MLP neurons of a small language model. Each row is named by its layer, matrix (up: input weights) and neuron, and shows model dimensions 32-127. Each number is 50 + 15 x the weight over its row's rms, rounded and kept within 0 to 99.
After each neuron's rows, "fires in" lists the words (lower case) most often at its 100 highest values on Wikipedia text that the model never trained on; "fires on" lists the tokens most often at its 100 highest values on Wikipedia text that the model never trained on.

L5.up321:34 47 71 38 40 54 61 31 56 46 35 54 42 63 60 39 73 35 48 34 60 78 38 71 67 90 50 44 13 45 25 69 66 26 74 50 46 64 34 24 45 54 59 48 34 43 55 49 28 59 55 60 52 54 61 16 53 63 25 59 56 36 63 51 60 27 80 42 73 65 52 45 50 57 47 11 26 76 40 44 74 51 70 54 43 47 68 48 56 69 53 40 63 41 65 56
fires in: "it", "history", "that", "not", "which", "this"
fires on: "ist", " it", " not", " that", "ot", " which"

L6.up307:23 62 64 18 32 55 46 61 50 46 58 52 48 41 91 67 48 46 61 38 45 53 41 36 65 38 60 61 32 56 83 13 64 35 36 54 55 44 29 55 60 47 69 50 59 44 51 31 55 50 20 46 54 56 66 44 37 56 38 33 42 42 71 55 46 50 61 79 59 33 45 56 29 51 53 36 47 17 25 50 56 56 47 46 33 47 53 52 73 37 50 30 74 47 32 54
fires in: "player", "played", "s", "career", "game"
fires on: " play", "'s", "areer", "y", "ame"

L5.up329:50 38 38 54 46 73 68 38 48 47 40 54 73 39 58 44 59 70 72 72 42 54 67 38 38 60 56 76 50 49 42 49 52 44 47 43 57 53 46 66 19 29 45 53 54 61 58 41 49 62 56 50 60 29 23 40 57 60 68 41 53 61 43 59 58 50 66 52 43 85 38 43 56 32 74 35 52 42 66 50 47 24 39 64 31 37 35 77 56 32 62 40 48 46 57 38
fires in: "between", "western", "international", "of", "president"
fires on: " between", "tern", "v", "V"

L8.up631:44 59 70 35 59 32 42 52 63 59 65 59 77 48 46 51 45 42 63 64 46 36 41 70 80 57 49 05 70 29 26 58 67 37 29 43 64 46 53 44 61 88 44 56 35 45 54 62 55 57 38 66 64 50 26 47 62 51 59 40 42 73 16 28 53 46 46 47 85 50 39 56 52 74 77 48 65 23 59 61 56 53 45 59 79 53 45 87 55 67 71 34 45 72 50 43
fires in: "western", "division", "km", "given", "women", "having"
fires on: "iv", "m", "es", "av", "om", "res"

L6.up333:17 47 47 29 52 49 59 55 55 44 48 74 39 77 61 46 50 61 64 46 60 39 44 71 54 63 75 59 80 55 42 63 41 40 39 44 39 60 32 20 51 76 19 49 53 40 63 77 86 55 50 46 50 70 53 56 68 53 35 49 49 44 56 51 45 34 29 67 62 43 49 75 47 70 69 78 43 57 40 46 72 16 62 54 37 35 72 65 66 27 35 33 43 60 46 66
fires in: "however", "first", "2020", "how", "2000"
fires on: "ow", "20", " first", "ost", "st"

L8.up260:33 67 47 89 34 61 35 41 36 37 44 69 61 50 51 50 31 21 60 45 39 44 42 39 30 24 67 30 52 48 33 54 72 37 41 39 13 36 51 58 65 53 55 57 54 61 33 80 47 58 50 86 64 60 28 64 55 60 33 27 41 12 66 48 71 48 45 65 67 43 65 57 47 50 53 50 40 66 59 75 51 42 63 38 56 51 11 38 53 79 33 33 53 57 38 54
fires in: "land", "law", "lawyer", "large", "london"
fires on: "aw", "and", "ar", "ed"

L7.up491:32 37 58 57 43 47 49 40 23 62 67 67 62 49 46 75 59 78 56 41 54 11 60 58 70 49 36 72 58 41 48 37 55 31 50 58 63 79 51 36 82 52 60 60 55 64 69 30 77 60 56 45 48 57 52 33 65 77 44 63 20 53 54 48 49 47 59 44 61 64 38 73 59 37 45 48 40 63 53 72 33 51 66 57 56 30 45 61 33 40 50 73 69 85 45 23
fires in: "international", "former", "together", "top", "beginning"
fires on: "g", "tern", "mer", "p", "v"

L4.up624:56 50 65 30 24 45 21 89 54 36 37 72 50 43 67 13 44 57 34 33 52 58 64 57 60 43 71 27 43 53 67 39 31 43 57 43 52 60 48 41 38 46 52 56 64 34 46 57 64 52 38 70 80 42 66 52 32 55 71 55 79 48 36 55 57 26 71 45 33 24 24 56 48 42 67 47 35 55 49 61 79 42 49 53 58 42 50 65 22 84 59 51 42 32 34 25
fires in: "he", "it", "not", "i"
fires on: " he", "I", " not", " I"

L6.up520:65 58 50 36 27 39 46 50 48 71 54 38 84 49 97 58 45 46 62 21 57 71 36 42 40 64 56 50 68 74 49 68 75 70 72 50 51 71 45 53 37 65 60 24 42 53 28 53 13 64 62 57 41 40 31 52 30 58 24 46 54 39 38 48 41 58 31 53 57 44 12 64 35 42 33 56 45 77 40 75 43 25 44 42 52 55 68 52 40 44 59 47 40 59 55 62
fires in: "may", "million", "and", "mayor", "men", "mr"
fires on: "ay", "l", "en", "r", "ill", " and"

L8.up417:28 47 58 75 37 40 65 28 49 27 87 56 83 72 55 31 47 71 43 69 39 35 72 52 57 38 69 25 56 71 52 49 40 69 59 52 59 66 51 37 59 50 43 43 63 77 67 56 50 61 40 61 40 39 73 48 56 59 46 46 45 22 59 61 44 53 21 57 28 53 66 70 51 57 40 44 59 32 34 62 39 31 57 43 47 44 49 37 55 64 56 41 52 64 38 22
fires in: "new", "of", "france", "francisco"
fires on: " New", " of", " Fran", " Mar"

L8.up257:34 53 30 37 60 23 59 54 33 34 77 60 66 69 42 37 46 88 57 50 26 45 36 37 35 40 34 41 49 41 55 33 41 65 35 32 90 56 40 53 48 45 32 59 39 47 48 46 59 37 58 68 50 77 53 57 43 68 67 47 47 59 22 40 34 39 63 57 43 53 67 59 40 55 57 64 44 21 48 53 62 63 62 60 38 39 45 39 32 50 44 44 43 46 64 41
fires in: "until", "seat", "teacher", "zone"
fires on: "t", "ac", "ent", "at"

L6.up24:28 10 35 49 54 61 47 63 55 70 53 52 61 55 53 71 41 65 73 33 26 34 59 21 51 47 48 58 41 45 50 42 22 64 40 49 49 38 48 60 20 57 60 64 31 72 62 51 72 53 48 67 36 60 59 48 79 50 77 56 45 37 44 43 56 43 29 34 45 61 32 47 61 32 57 58 69 30 43 65 52 40 47 54 54 51 29 66 72 57 65 03 58 58 44 57
fires in: "until", "we", "won", "ft", "speed"
fires on: "t", "e", "on", "d"

L8.up220:36 13 46 34 49 34 64 62 36 38 52 57 47 49 55 23 54 51 50 42 33 54 39 48 31 33 60 56 65 58 25 59 46 74 25 54 42 51 25 57 18 55 40 50 35 57 56 52 53 75 60 64 43 77 46 78 39 52 60 70 91 55 60 45 43 36 68 72 38 56 43 51 71 15 23 57 56 55 49 45 80 35 60 52 53 36 28 45 30 66 53 68 88 50 54 65
fires in: "until", "because", "named", "replaced"
fires on: "t", "ac", "a", "as", "am", " s"